Part of a small language model's weights.
Architecture: RMSNorm after each block, rotary positions, no biases in attention or MLP, untied embeddings, normalized queries and keys.
MLP neurons of a small language model. Each row is named by its layer, matrix (gate and up: input weights; down: output weights) and neuron, and shows model dimensions 0-127. Each number is 128 + 24 x the weight over its row's rms, rounded and kept within 0 to 255. Numbers have three digits each. A neuron's up and down rows have the sign that makes its largest values positive.
Before each neuron's rows, "fires on" lists the tokens most often at its 100 highest values on Wikipedia text that the model never trained on.

fires on: " century", "1", "2", "6", "5", "4"
L5.gate119:099127107141131140133133135135140137147159124099118155100135133102179151143153142144116151145085140154127089143167145122129074124105164133100102133125124164101130144158141189136108173167084099143125116105156078107127164131098151141115156117106140136174084096136089148113114166135135140122129140140143159095133115095105151136139157127118169121134137161131142132137127098131147164135111
L5.up119:110141131135126153122128155136139152132159153140135133092179091144131103138122129156151105171084172138165099101155142159094101158133147131124090101129123133131119158094126148143143118149128097147111131092131070098109085118146162122130122170093119116157119143166142093092136147146139125097120157117180138135078152135139165135117131153139087098119145161118143148207136111119151146107099
L5.down119:150139129135122090151127113103093088118131105137127189110163159127098119092126138115161098124161101159114124078117072121141159110125114092157162161114122154098114108153103110129132146159087142101156152170110113151130141140129114123131149120119153120107146117088118169152126062177116113149111130153104174170120111156118090136132166133143150116145140149127077106096127153107132136119162

fires on: "Th", " del", "est", " ", "ect", "="
L2.gate4:108125146130154076154182143160097153113117115117132149106117156142122142122095105138123124155109113130121123148140143172104130148138157140136162141137128135106111124117110166094148165168182110132114131127125099117152136143103083137139115132107108100146086141121129116120127149156143122163134143138084104138101133100108109159124162116098150102145152115087117151137121095119104165085156
L2.up4:118134150141176113134087134138121152112084105138150147088114120130121111098133147112154094112110163132146118145117118138101171162116128163116143155157148131097132125133098179113144086195139116131120087119148167123130124111116141133156086138129095064126118106157138144119121173162139111099129144132176106070115114105110089141128087070098116134147141117074110129120094090132112141116149
L2.down4:117170150152145142135153142150099107114146125154122145155138148078131127094149118117099137147120116103159113121127140165131083100127118138108104098146112173107125131169174086101096150106125113120129149109119110162105093142206137141140146142168155136125117183146086120168136085139141159128176096139126093190141093112130113136148121136145157100135128136141135179122091124144139102103147

fires on: " January", ",", " July", " November", " October"
L9.gate478:131133119154104135122085138166114135086104158140132151126107101115144112153122119116138096138087144146139078140119098133149129098115146161084137105092125155113153110177160156101155150110133128113147137128071128106136163097132149138130144165116071161149101123158103174078148160117149072107128120155151100113084117104134110089134118118100138132127141096132103118109120132116118126178147
L9.up478:142121142133117165121107123187127159105070176143151139124155091129161152097140128129138101135084134114106120139123132138159077088174145134125141136133086163105158084175089165126162149089122103147134112140095106104135134100119153146103166141146097178122095120118143129079118157102149110150101129125136126130102123127129091101123140132087145124135148129111085124137100113146112131182098
L9.down478:120165130141091092124099112145159147097089124171116180112131136095111111118109167153144075101149167147110140127116147098084139116101132092119118114126112095114089127089142129092144118159146149107097159100076133155127118123112163101113123134076102097134105159164110071103100115123141122091119140164140116115154125149147133106117068152108124132106135142112103140121133152088098167164140

fires on: "2", " play", "9", "8", "am", " Al"
L5.gate162:133109125145111116126134166151115100120119128114098126162186115142122164103121112125150177096124095132151185123146123153108141104117101143134169133183138140133112154110133150144160137142128177171132109109131154129183150148175179166084082137132086136128136156102153106130171135124173129077155126121155109135157097137097126125122130065113135114178139141153114160101130127152108142122182
L5.up162:119130118132129080118192152165173087113151137095137139122134118144136121131085145164162164143118103102106143141135148139109166098117146138136113160166088120154137152123124150116123126140126124152119130165127108128129130108150131124114136147113121148170120157143094123139125128162144153175152101099136142162146089124133127099154139089078144125138174157144128114109110088167098141173161
L5.down162:104134133109140122134166140134106151159141134169135123157148090137116114101144174104176145129134093123163161102148071169180124161109062162128122104152121139122148104158119106110159114052116187142131108145114151138107136150139148105093113155085125139118124106116119129145119171114141120131135107115108123120155130146171141135143130131186132124126106120139109118151128144130130125155148

fires on: ",", " and"
L7.gate493:125128116113098146157115138114165169141129169115147104160141105143110119109119159128108097106158136132148098138149117124146137123155148147160117134094107076143152139108150138138106124146126092126102101083117144126114141164152112092129102088123145122114175122119122092156136165153100115177173135142123163130147141149105097159155111125104111149120118134127138120126132140108162134095124
L7.up493:198131193151130103122128090112095132102144155154125114153112118150122088139144125129134138146105131107120149163137161134143163139142103115126111123142148122134112097129128109118086127067131146161146133119128143096167138126153108149122094141122134176133119082129084141123126116152121173133120084067122157134139108122133098103139127131098100090135149155112097145082118116148129121135144
L7.down493:099141140092082140134111106104141135109178138115154160120107131162151088085122100141108132132094111064105170183130127158137161122126128114129108134140113088136115124106148179152107144152116151084117176132136135072111140183103097117104144105141118130109151124118145197118179097164138107151117133121160126100152138090131109158116159106100142112148094174120112105114143115135088101155141

fires on: " January", " October", " September", " June", " April"
L5.gate175:126126105155164097132097114141134172107108132124178146138141084126122149085111155118139179130067132123121108105135163161153095133124136166107116142142143141086065122118125146092086116112129073141168128116169127153119164104154089104092154154156108164157106151100102144132098101170128098104145125172121130124099110188135089116122125096115105133101130113085117110127118084135140133133120
L5.up175:140132128141151112159139136139111144122115156113148097137140127119135131070109098161150177138089135113131123136118165147164085123141137155134109122137108138090107130108145140093104126141124055115135170133143120162121159110147111116124122146131131159171090138136094123136105097154121103137117111169136106108096115194119099072132133126086137156115127104091102117116155085113154115140112
L5.down175:138163164123114134108144097145086120137135105096125123095097141136110109175153161120124102102100160109152097120089150104110164132140117165118119129108116144190088129148106117110164178136119152142104096133098169108108110149128102126130114189112148152131148155137149099125143139140094128150113116152136165133120146121116133085116067154129132119131149147140094172123153195162127104101137

fires on: "2", "4", "7", "1", "8"
L3.gate285:093138148095141132115148111107125137127134121136142173105093143118149146117146122082134104156134162117125104131153110152141142129155148134105113138106126153076144146119133152115146108138133132160131106111142104062187143107106123136130169125131171108125124101135066166114089157158145136111143159168139151110137125144119111113096160090107112100154102098105149131173213091109144169156094
L3.up285:112109152117167115107116122125148134109132106124135157132093175148128140111124109135104138127158181142128132102133119181160152145114135124079097130125111151110135135137114148132123099187142190122152101136144155085144074112118123091111147136115135168178171120124091116126128119116150098135097106148151149104136134143125108142117143123081139134153136114094142115155173140106120162139074
L3.down285:121146107128117163117171113175099122140120125164124141081132162144138124140154174121092156121136107138116131115101135137092093135150120120107168160146115126132095141125175114136099158171154117129142118101117108161139104135155094133135117117119109103111091163124100135108120170166105107121115125133119118183172138088138128126091135123147117117145142116164122114111130127121141162116142

fires on: " July", " June", " January", " March", " February", " September"
L2.gate140:129147114156187159100105128126119140106112161113135158147086141170108173142096094108149153106097136150104129098106108115173119135133153158137132147122132146098137140125172133094121145166126149170130145105127142161116151115128123142140119140126141120153115079128109147113108112115154141100163132148142120152139126179125111141083128100105173121127118143075141130142117124141155101177102
L2.up140:117107119096140151108147163113094142146150151140128124117166105167137139111127130111143127099119099158144115093121120115169095132120106135080141137152081141116137137127110188096130115132145119137123144094120125130182135139126131151122134176112091071142148138112076109148124127133157120125130137162148101128167106168162123108100093065091168097138153156095102112110168138131094162105095
L2.down140:136173140114144144141135104172089131108120151122135151117084153115087164155130180184123155151141132121094148121135114142155124115176105114121177098109132134103091146150149129097145142154120131140123134098120139142107094115149092088127127155128147180152097113111113103133148126103163138113132129129115115119129118124118111145111130108105160160125137086116188126153125135154149136121128

fires on: "2", "0", "3", "4", "5", ","
L2.gate491:123105107139128162105086141161130139157144134129121135120156089123129109104104072109140113157103127141101099123118180129130137173140103083121154132121148124112135128138116176098122155125114117086140136123152099157138140150137098185119135174124141078139109122092099143128144112147108133142126126124135125175146145110149135141142127148092149124139112154158086138103130106116095108106163
L2.up491:115135105123150123109163124143086128162119142167162175132153170154108128139082117144169104116098148146170117074120136130157132139149119132149126131129121087155120101107140090111126132133152146106132113090107125163123175135091195120134139139129132133141129121096115149067135115126108113129118148121198137096136123166154131109120133151117121126119130115129139127151100130076167128132153
L2.down491:158128129116123120104154128141099104122114091118127124175123158089121141106137152163148094099118143153111152132178094124109147048152115166148127101131143146076130140118106121116121123134158127162150172124151123100111108126158147137119119129104147134146096154144165062168100151132107174173095132135080136162159098116108137139133145071158140118107105117106139139084124108113120160131081

fires on: "0", "ction", "ult", " began", " died"
L3.gate247:104143111124119126127154131127086183065126140109101105153120178086115151152094134095147146181162136147115142114142104101169165113124107121122175098130125164140122095148118128175081126154141116180085195115122140104145132136102140113143177130115117174134165126137135146125124144100106131103079156151121162141116130132123103100147151123142138138121151079143131135145164095115108102128115
L3.up247:150133118157125151137126131112111103105096145122179119094117132122152166136095124154158156129083151138073098130081171154151123111152164146184133091120136121101124133147145119142145191136138109136095127122112148133108140136110169117124121121126123132151163134160129157107114121159143121090132112136083134146092077138148099091118144153148138117144119098139167120179141073148140107151114
L3.down247:075133158092138118109094139139133102168143199119107135175157125111128042135126131152091136074093103123117144185148118091132150154112116099153150141138084112163135129109127147116087137132109155123170087097126121155141153140119156113111103131127139151128130121097121138118166123091146109113164154105173116135129186161141153137130123125094098144108123108153134098105115128125133180138124

fires on: " trans", " Par", "rans", " par", " Cap", "at"
L5.gate68:114082124155124116188110126150110091149163160108133158136089137114139132102107134154112140102100139116102123131152148118094140095112143133150122130125176104136116165152128137082144091103162085148167149134121103121116164142099138132086131132112134156114133103056107132132081150127118146181109118095103098154151090107127122129193143113148138152166115137137083130104080139133137184108073
L5.up68:102150101120140166159076173140140135132098092188112180141106133149141114104177114127110102125154126105139131125129130101152118106115157143114097097130155141104120136144132139116107156110106127115183132163140141127089112119091120141129160157111114063071130115126127134120172134102112152156152102157097090134157134153093134128131111127116165138122075111150113149132142114145097154123148
L5.down68:134095112124138114122144141108162129096158127083120140127083151158097119134081158157121139117148109148155116161150102129096120144110140119166140110144113173176113148122106132138115142141087100127123145160116131124082120076108094130119135115144124150106144132117104160107114146127155133104127140160112111150148093125123112100194075115127105169113132151146118138102138122118158100129118

fires on: " as", " -", " and", "\n", " |", " –"
L7.gate487:159136102152111175132118129179152165109084141111112124128079122132133112084094106105120144113152110124172126128088098134133195150124115138153137119100141122108156105134130130130134123144137141121158135121123142102165118123140130154115122121103170112157137104086103119149100117128158176120133122167125130093140081108179088159091135119109113166133177121114125097135110106123166125166136
L7.up487:140092105127123130073193115125130150140165130137125148145120135102114104130140181119123127132143096159112073165122092106132133106078142107137160111087129141094135156153116122113125116103116108160136157150134132125081136101182127126140140111104136112120127117112138110105156145128080124125127130145109155140081166179105117143121128121118154072122126149148119158147134137158181120177158
L7.down487:147127200113102126144087154146107111092138128111171135134118115139124123130087107154135101130157126114076139108144156174108113148138149152125141160116149106137129145146154139107116176108156157124079130179132123147172109101128166119118136119098175140112150103099117120158125139131151122100122120115151125102134119099104162128104157089103075121120139159184075155130116157110139113109136

fires on: " O", " F", " f", " S", "ib"
L9.gate369:147143124136090142127074072165122098142154110112120127121117097119129118177114081113144161121121150133119093108134129130110160119094101100123092140114175163157122091131155102108115167107164150135126108157115112124148110131148144143180115151120098076122166113131125123142145124128150113098106133141120096141174139130104119105097136144152120114149125102148123122138182137070176118129113
L9.up369:143138104136129105126120138097117173107115113127112131131123114157098127124092092157115135140149123100115161110131155157055164147126111121112096094131194156137107146141149111114122126113138127130128100138095108135133092155131104123152119152092100105133131094118140096132112156147160170112074131136146096158138127140127153074123098120092110114142184143132130121126135114118118122139057
L9.down369:107149138149118131189166119183157106116154144137174117157159106115129122123144156095123170126125094137132103091125082116158103138132159120102152131145119131125127139115126178118154165137102092111112173144128131124058081114168131129118156124140123152090108154109159097078100094147145081137171138144108142134079101093092112106110093150117146129099099134127083142143142140124128100126124

fires on: " v", " ev", " sp", " sc"
L2.gate58:118173127112141152114137144134137144150148139136123135140152140154123161133121119148112086122097130111130128153124097102089092094143139157147106108126140103117112122110134135159168141115175147141123099094124131128080116128134079093128097143079124189141135160118125048120129137126119164156080111112088175109140143138166088139127192115116114083133108174124159167142163136182122135171110
L2.up58:166149127120121091148123123173113151132161140156152168123134161110176097144158139124121096104168116144141157117127137094128120150125090132160154163152071122114110114132094131117131106122116134138190181153120132100111128127140145138153134121132136135142116096152100154164115157154099107131069147128151129123128135122137137100152123122150140122083122124151184082108149135119135109133150
L2.down58:131082163109129119136120089070128098128103151156099132153163161120117152118150125110123131091130118145155127121147131151147123129101094107098126134081170145140139154124150090094146119160154127124117098152168144175123139142180117140113170099126129078104120136093136111123110160146166109095177157150169147113113088134129119122140118138143157161111156083092128126107138102137147155129086

fires on: " and", " pop", "al", "ated", " sc", "ary"
L5.gate173:160121131088149142115113185154104130163148190115114128181173130119114157070143152117185114091127091141091115130160100139108099123128115137128127114094158101102128102119150151159120142116123142141146132078123152143140118093148107128131119072137134131142179167162095103137167103123120133132122165135142168139137164143129106107114149154126117102144161162148160109103129153115112114114148
L5.up173:110154137106155122096106115103119106141135143094124090131106135161115148141151113168139114131141161128098145137178113120143117135115152141126128121138163134086120123090134142095124175159115158149174084127132100104153139139158063064109143107121107163090166134132127108167126099121114115111121098114157124098132111075108113132148148133094158116106080170104111126087166121150133123113153
L5.down173:124116074157132172129142162116123118153090126092141123125184093080131110086158107121138118160124113132144139130105132102123087153129132119118074142125141118136131091135130168125163079126154142078116096096144126122117160110093112147122113127142182107102155145118147152150144130134161132141094126142119120134095126106167098164176104148159119102130141130150105139151098115122153148146120

fires on: " -", " –", " &", " near"
L5.gate130:160117120150129158134133132105147165127080103082115121112082126137121156146159106121147127115103155121134127140139185164116157117155090143130125149119144116111135124111132134085070143144104130128139154148100119102108101099142096174148187141106188152159099100132137095124086138094108121096116120140110122109125116111157113159151110117143138159143193142105136138149097095148118092136108
L5.up130:106148108136153133112128115099126114140126115147122145101101069182128129141107099089101137109166145145167158093148140112140114111110095146101159096162126118141104141094096095116167130151138162149126119130169163142106159121160152177123148106145101152125101098142114130127148122125119155140136091066088128119098123157106110138142139152140170141141135132119155071137081105184119151179102
L5.down130:166146122122120101120132135116107099106128146178164117118126153134154099126126183177128159124166121103064100156099095144092144149139168145107140147146128106117151137177106124099112157113122084113134159165130136139138101078075113130139154139076131123122136141146114126127160105092115142141158174153093116130131170118111152088146102126078154121129151129125114160151134129060169107145135

fires on: "2", "9", "1", "3", "4"
L3.gate29:118108130186078136142077109139095124160112126129133133131107184124125130156119083114092090139129110171135117138125072175122109155190147108127112105108104151139136137127115140145155111135114088169081158141136144154130125154148144124112115131144153159135140138129123151106131119106138158176158159131126124170112130100175086115143156144138103136158104130101126144144163155071149114114127
L3.up29:145139133138116115128067160131134151169099071120112121101098158079119127139116134106107131139143121149089071093141126178133127166162189098116133131114120114119123158105162164119155084102172152096135175069153126095108123132109146115141098118158160121150149148111094135110157108138150105140121138105131180132147126126135122100146129137091114114149114129113134110145147116074125111114115
L3.down29:131161138111150153164140202112106126115137144131141129117120142128164127119130146115125111139138137155146172113085122116095105105122140132131132107172126116105149130150119138083152162124117125132124072132107123175125120139125127114163102071118141106116156129151175112126119173135145203137114119179132102080124114130090083148168115136153093115109122146121144138103189114156131137127133

fires on: "ag", " Mc", "ir", "end", "amil"
L2.gate364:141177131090125104124118117108142134140144121113132112121152091095103144103132141131125118160139114095147133097128161098133089164120159139097138090100098136151106137106139119102130098149101085110122112127170155130115141107114096101160100114139152104172095123127112161166126094109113132110157147096133130132121142140195113087166120113131148109092152115171112103148138107100150137102137
L2.up364:153159116165138154094094124108147130117156118098192126154130147146116132127107126129190116158099120157133146088130122081130161128133133096107105128151103154147115123181132092139145139106117126157119114122126131119108174108178120095142131146139134128137128123135096155129158147150092173102154119150081160104119114119128169095102118145147128162169121141136158147162078138092161153134135
L2.down364:108103111078102098122117111070151129140089130116150129129136125125072151126123118100113142169170125153154124167145138137118128079127121134135129135131101133149162107167092089153095115135115172088129149117125136121089110147142112152114139154108128145125136143130105107105094084133162117118120111122116109151155093113184115152158129144110164108139132172127132127080131117149134108163127

fires on: "ad", "2", "1", "0", "ron"
L7.gate304:130068091117164130091130100129134159137107107120147120169157125094125154143157109133111144132141137098116125140130086096198128122151122159118140137129140120127155120091130133155142120181120100112188086130151116184147115151076162185127166111112135133112115133177136108172126121145139097139079112133067137118107062158122120154126093113137136131139087133098164116151148140092131166139116
L7.up304:148115115099115120097163131126163066118094109123120101156135143141130132093142160159102170163051144108099145132116130126148145123112123117158120105102120130147083126109127141135126169109125099102096141115130116105118146136154108110120147116090152109115146149129133106135127162125086118126087158139144162142119143137120138134152120121085113191133143102144137122118144128149093132155117
L7.down304:132161128115139115131059089097106139122147121112156101118106139119125144161150118145149103140117142096124116126138108104163107092133061114143151154134079097150125171109179129131136098159113098118188137111114094140113158123178124132185129154179158135146108119167169103112142116119163150108168091118089115117151129118106152164128136147171133105143112115136099124143115126094132152140133

fires on: ",", " and", " ("
L7.gate480:140120147134090090145105122118109127133124129130156142148119118179116110105106111133123162103134141107140120113090083110121109111095106105110147075111081098079133156167159146155093131118173131101114113132109157114130111134154130099116113105107165101103109123163103151101126137120097094134121125163124159119138085140206118144131117148148103155102160150128094172160125110170150109130157
L7.up480:179114169126110155116148124091088132159127140132161138087127076136132134145075137141114150142143134153163123116137129112126139079138128140134116096115138105110094101146119144122078097106130102104145167145093127103144105142155106132163085083123142105135139093123162162173153120147141115137108116135146144138151127126152117120118117118125175107131100168101118147140148157114128134106130
L7.down480:139145116140103123134146138109155109087117133121166111127144110145122150127109147102110155111162119057130105130174141155155167148159132133107157148160120118159132133117123109110143138144146180100120078130159153129064116153110163097129133162119121130104151170120087125108149141132142147155137132103110164109168106122159114156142200103105147193174129074136099149118143181118111119146132

fires on: " was", "C", " C", " c", " |"
L9.gate248:124110114162107105143111136122179126104091128128116143129118136112109149144135129149140139089117087160169145109169133122119138153080130148152124109113113146122134118156115117152122119152128114138156100135099084140100114147115159106157126136131106133094084081109165079136109145106121129059133120144095113118157156123098103120191167110092136127169142154142103136174094164154135125120118
L9.up248:094120106112110131111103127133089130103141099153134136128136154152146130113149159168125178103108123126150177168159099130117177120130148078152137123141121129133124091105106156136137142153120111110120123142148125151130131126119166079170130117134115060121112130164111128141145134121093189060109128074112106099158144075111127109122096138135121137120097110162152137169107135096132101101132
L9.down248:124136139130131116118143156112118100110115189134104130158104094148120139144113147084128137174109097120126138143165128089089113167121148165149115133126092131116120133123162098121141144103146125147161129116078129138118137110124129123112114070117166122096169127151117111131172135107134132128117124110123143149106105167117123176132107145185145096100152123158116140094143117107119158156111

fires on: "0", "2", "5", "4", "1", "3"
L9.gate333:123092138144112124094144129113123095129128137113110129170110147177149171123175158117086160128112115161074108126148160149130126133110138113190131101112111130127144166090161201121165140140119115122147117084121142124161158110109117134155169112144132134140125118141084158073163116162141097147112108107047141120092105121093135138131149124124138138159172130123094097078102109102104142165105
L9.up333:126128148108162097141101093158121113139120155070128081152131147107096119121118149122138149106150126174106108128118151159137084142129098128086072134110130184176141121125122134138152137143151088141151121122105107108146098130187081124169155119095119151155131142193085129120061119165153120114093113120100172111119153147150128153175145100176086125165148137138119115129135149161157130107116
L9.down333:137126125146120136085062133120116144100151103122101090108098119150093126155130132119144118128138127129106119112099120140106129097081167133176130132116132104151127141133136085115128120139130154123156142122146120147151149137154091136108098154117131178126098137138117104123189134134119126122110157108134135135148084076095160174100107148132153082144173115153108136132107128144094146108134

fires on: " October", " January", " June", "otes", " December"
L5.gate330:151123142116135106177140130123137122199124124146157129084121118112098120138108114121142125128163164149112151138123095157096140122138130169095134122148136135156129089132126154074095112078097084157133115163145134129138125143148095111138124121124124116135107109111148104113113158146113105105132155110109101136124120114080166157165193118108132143134106146110085130152129176155060115100137
L5.up330:157170126134152099124118120107082139149151128104125131128092143091138114113118117165119109113090154117109168102122112141091105115162140119086104137102151133135123113137106126102074156123090161172153160156160148158115152131117145097073102097122115127132143135092134108124139120114126141100146123137106106067128141132115165106173131136089156149118090182120140133115114137167128125150114
L5.down330:175129120127094108106165124136148151151145128145168111126102152183162155124136089135125081094120140163093096120102127140120108152079154119138109095139110097164155112126141136117135115131116128147146128147099104130115152105128077132150180114158118139086077133118123150104132146139149165153120100135116096128114090088144134131135118161125115157143181097159153147121120129143164107125169

fires on: "or", "er", " con", "ctor", "ary", "ive"
L9.gate430:120111123135182128127139167105150139147158132159118112152184099127172153125132133128123127114120132154194142080134097141157128101122167151131126078153123133141161132141114100134105126118121136157179149140161136164139113154137163149085107139091144111125103120078134107137172122107129148146154109132092138152129109140164133123132133139125074132138159093125133145145108134123104164127085
L9.up430:097109141143169129133110102132123085168133150089123151096100094156109114089121144100112146126153155136124132118161155105108128116105119128156180149123119089112075141142118163108121105154136153140108152154076113092171096142175133119113136100119147127115104168122140154092164156157125109096080100138184070097126143130114133146120093109100139109122139121155122115112145126143122096084157
L9.down430:130143109129133130137123119151164134107138159124120137122154122093086102130130117150137112131141083125158133105131131139080136162181149142074141127116144112134166077116134111145147124141119098101118113142147120160115138158137113151138120120103131131139132127122118150096140138127080113150108165138122185168128123108154139108125206094137125165146091143092112102133134122144142104140123

fires on: " —", " –", " -", "0", "5", "3"
L9.gate129:133137130092156144177105155143156141124116141141120114128078126119132144124100144149107137098099106175149122134095129090119123089149087094094150108152127119131135142148135075112135090136140149138091136187135131172137154124137159148105118099142102111108083117108170123134123148099101155130165165149145106089160121160089170182121130139122092131174122137131074112153130100166151136119106
L9.up129:128106133108138134150093199121134108131153147118124110116075127092132111088114158122095138131142146159099145126085130140132110101170079091108106111155121115131102129122100079128139125138116113100130132167101094163105120116138127150090130099148147098120124094120105177100121130107144150131117117132123124096117120100132146147086163131139114103118126114069085137140132111100139141165093
L9.down129:101166121122115120092122117162119136157179103122153152098136112101131162155140132134124115130157140102157107192135151125157161121101100130120105104109148138103149120167121122125169139142115147157157150091075111147122191123131109090109123100181106122140153153143173094096142085141163108107096125127136135181106107130136147155132112143098139158173131164118123112137135141114105137111092

fires on: " its", " offic", "ic", "inc", "stit"
L7.gate74:127102146164145111156120141109135107135141123111175127142154131152162168103120129147114131144097131100139131114120070146120140137145121086160138140168109155161144115094149133122097077099150154147127111124112104122141183123148139151142141149113130083112100139142117115134118126131106185146146130115161141102134128112155116117170114128126139144087112117146100166117098131138115122113137
L7.up74:114137165132150122149148112106165131114145111144136111150118119104169120165151131101157123144140133115132154134117074092114128136148150110098098129182152158185088087138157120138136142120142148175138115120143140132147132134161134166127143162156096099132108148150113096123148133104138132071120145146129162089165115135135138142147128145120157152182130121135104078089178133123155167096127
L7.down74:162128087130144098098147139149131101137178136122107156122098132149093112135155113116123157123110142121160125124117120148128112105123124108160168106116114103135078149124087161142091140088099117096147110107129121108127142151087125122148125115123141159127154140137108117110118106092110074149180128153143120168123123169136116126112105126090105112102116110138131108127128134113134128162134

fires on: "0", "4", "6", "5", "3"
L2.gate9:132100133106154166159144134152129144135149119168109126136112169084128092150149132160088095122130124158136138133141145073093132131141128160104124112116111109125074146089158109115095125067120146134134123142115123140133136113124115107134091145117144093143080096130165141135144117131117134142112126121108093134141138134143067126140173088141115107144140090088098128131169161118131131146116
L2.up9:142134157137192147145128132140191125127110147127141122139112120093125074077107148143115125130149188130139159086133134112165122124142129098101123132145093167149134112107150116096128133108154135132086155118161130125138129169124139121162101120136137181119118146119106144123110116108137106135097148132166106070128130130122135119108154109144166130134135098143106146138135159105103128132105
L2.down9:134133121091135136101149130153088185150150096127098130138140123148108180144122146138139124175141093113146157125120108124129092106092106103128110068104106126104125139162123142182149144173085155110166135100111134114100120124118149124096118135072144123111146139093142117100164099124159140153121132125135147162121090138144124153138149135138138122110119141136124151105135126127150121135138

fires on: "1", "7", "6", "ol", " Mon", "che"
L5.gate32:108167148179167147162126110117131100151111118072154130147168113124146134154108102135167094137128136166059095133132113104112115106165124110126133152126144125138142176171103124117132157113148162157136102126114164115156087089119109096117131123051152114162128146132173112134102068144134108135147127156143127128142135113088090152111133115149131148129138179132174131100122133157105114081110
L5.up32:159161159168118097093109124147127100102170108118131118129157123116163093142126132165133091109182118110118122140075114079125123099143152100080140131149103116114156122081156152111110123111136135130106143102094137135124111115138107116085123115105129145158113111159172114201121109131146126157138106114100143105167101142151141148099137144155152138144073097120136178138113143113120139124148
L5.down32:138116148152125104135107129105118131162134105101110147182112114165127110114166126120175124132076116127065100136201141108105135115120125171096136150153150102126160118139118121124143094107080169131172106164159109158131127116122134073135132143081094132074157121156128119121149142142134099150150138117124147108112126137150138129131149165157103111123149167117108127124140074100108124153138

fires on: " July", " August", " W", " June", " January", " com"
L9.gate114:151167116164110129135143139154085110155130122110110122113062092126123129126138104082153144153168127152079137158141131194122139107134150141141139114103120146107138152115130099107125118148138152117116065136121099104148111114128115119126138180105127139131087148112099171085116113100154101066097145159133137125145102114071088156135121114123159134180165161099099166110074147149124136127134
L9.up114:106117137163121174126076108134093148120092168126115110081081094103150086119143087134124124104101173096091136113118121170130105122107079153142153132109161141104102095110118089089146152163112091135128118105126168109108104115134110146149096128145153114116069141104145112141133132091100082140096144105151119069112105171143132076149109143107137153089071148130128102114114108165107123150161
L9.down114:174157145115121127133092130116116101180157064150128141121127158151136131160107135119118100155142142158107133149100117107100119128129167110161137150116153134131126150122124123094116109122140139125109130116126145127104142120134113133113122140162150130191204109119097155179082103124135095116116142136102103122170112109131166169092072113106136158160100109113170099122141165090139117119104

fires on: " O", "O"
L2.gate184:114145131088116122138122152164134128120158163099122137137102124142094087118111115099115102151162116154112056118161150117152108134145112114125105135127157130137124140181140105140080141124120125125120123145116138149141115097130142128142151146127156136091135125140119144160146121147120137080108152131153148102145166120071163128110093142165089121162093108118151169160176118149171129102093
L2.up184:075136149107108116129143169104174118144152160136143114097112136168116139145127123145107138098117130077125110127144123126096121105157135145117096119173171155119117097126114085108162148123167112100131081116130121142127118139140110126172111155156170094076063115122133160171148126118138121133123116125122159133165156135100087131162086158175113125077127106125137129119137110155132114086092
L2.down184:143108170146130153146117121119103149109134161157112106098132101120096140110113165130126100154111099138088186154113123150150121121110106117118122157126066174157130089126155131100134083112126130159120133148133128110119143132136139174119121106137133110157160145128126095131140137141170113100142160146114132112139161139128109138133099150120113200111176131114133078148134120088091138147142

fires on: "3", "6", "8", "7", "R", "9"
L3.gate21:128155099127157138108105136133119146132120143114127142152149147136182150134115185159117125135076124164168089093124153128128100151129117086102144141172098117100134133125097148115127184139142159118105133138129120122163115131129112111123099094114188143173168137109105108092100166127097204088126113138132119115113131122103143133147127126128121133191104152037147103140159123122118128113091
L3.up21:114122113171137152144094153112127106156164135123174085133136187087141110113102180119085139124097204139150142134085126131199124136149150157082090157131119149130091103145130141103150130117105113159138129118121118115105113125124114099168142095117090141148146143129117132137142152148140132102123086092103140107122128125060162090125103142127148148158134143153161126136140121121125118113096
L3.down21:115115136111100163126134151142112128130102132129125175144136153171095133095136135099179109150137099112118107091105127106098096128139119109142115112093131131141151155070149118129142108133172091093164100079107108168124122129125147129110096148141165135157119129157145112104130117075081177161129150190120136115162124114192096106117139078132101098105120129194086142128137121140144144131132

fires on: "1", "_", "3", "\"", "omen", "6"
L5.gate393:169177128132150119088145155147139127191097123093102110132150141148103145107098149137151102121113172183125088113140080110093098107133122169135145113170157153145130141176107140093119144128088134128143090117160100128144068156161113121136140145095127125158108167134152149092121153106155117160110129141134175118138172125072124120186128146110098091127099117120114100125147105122107111109106
L5.up393:114108166084109132061137129133124156078112135122165089115105141154108135109100130156169127157117123168150121125138105108137113102138136132100140097154140130129109141118154153094124081121106139122109134126137091129137106129146133133096169117126116134155105158087155151166169150134140106154146139150148155133085149126081138122075118146105164133105119161141166082129127121115124166149135
L5.down393:111143117137108108170141118093144124133130106148138138170125127133135164122170136091131108132119103094121125138107128141132129157108135110184122140113106126134112109087129151158116175125118110131109096105141151155107127123076079164145129141160119161132153117110078143148097118141140102153133128134112163154134091114155122145121105148155117095122115130124067162108170109127113148137117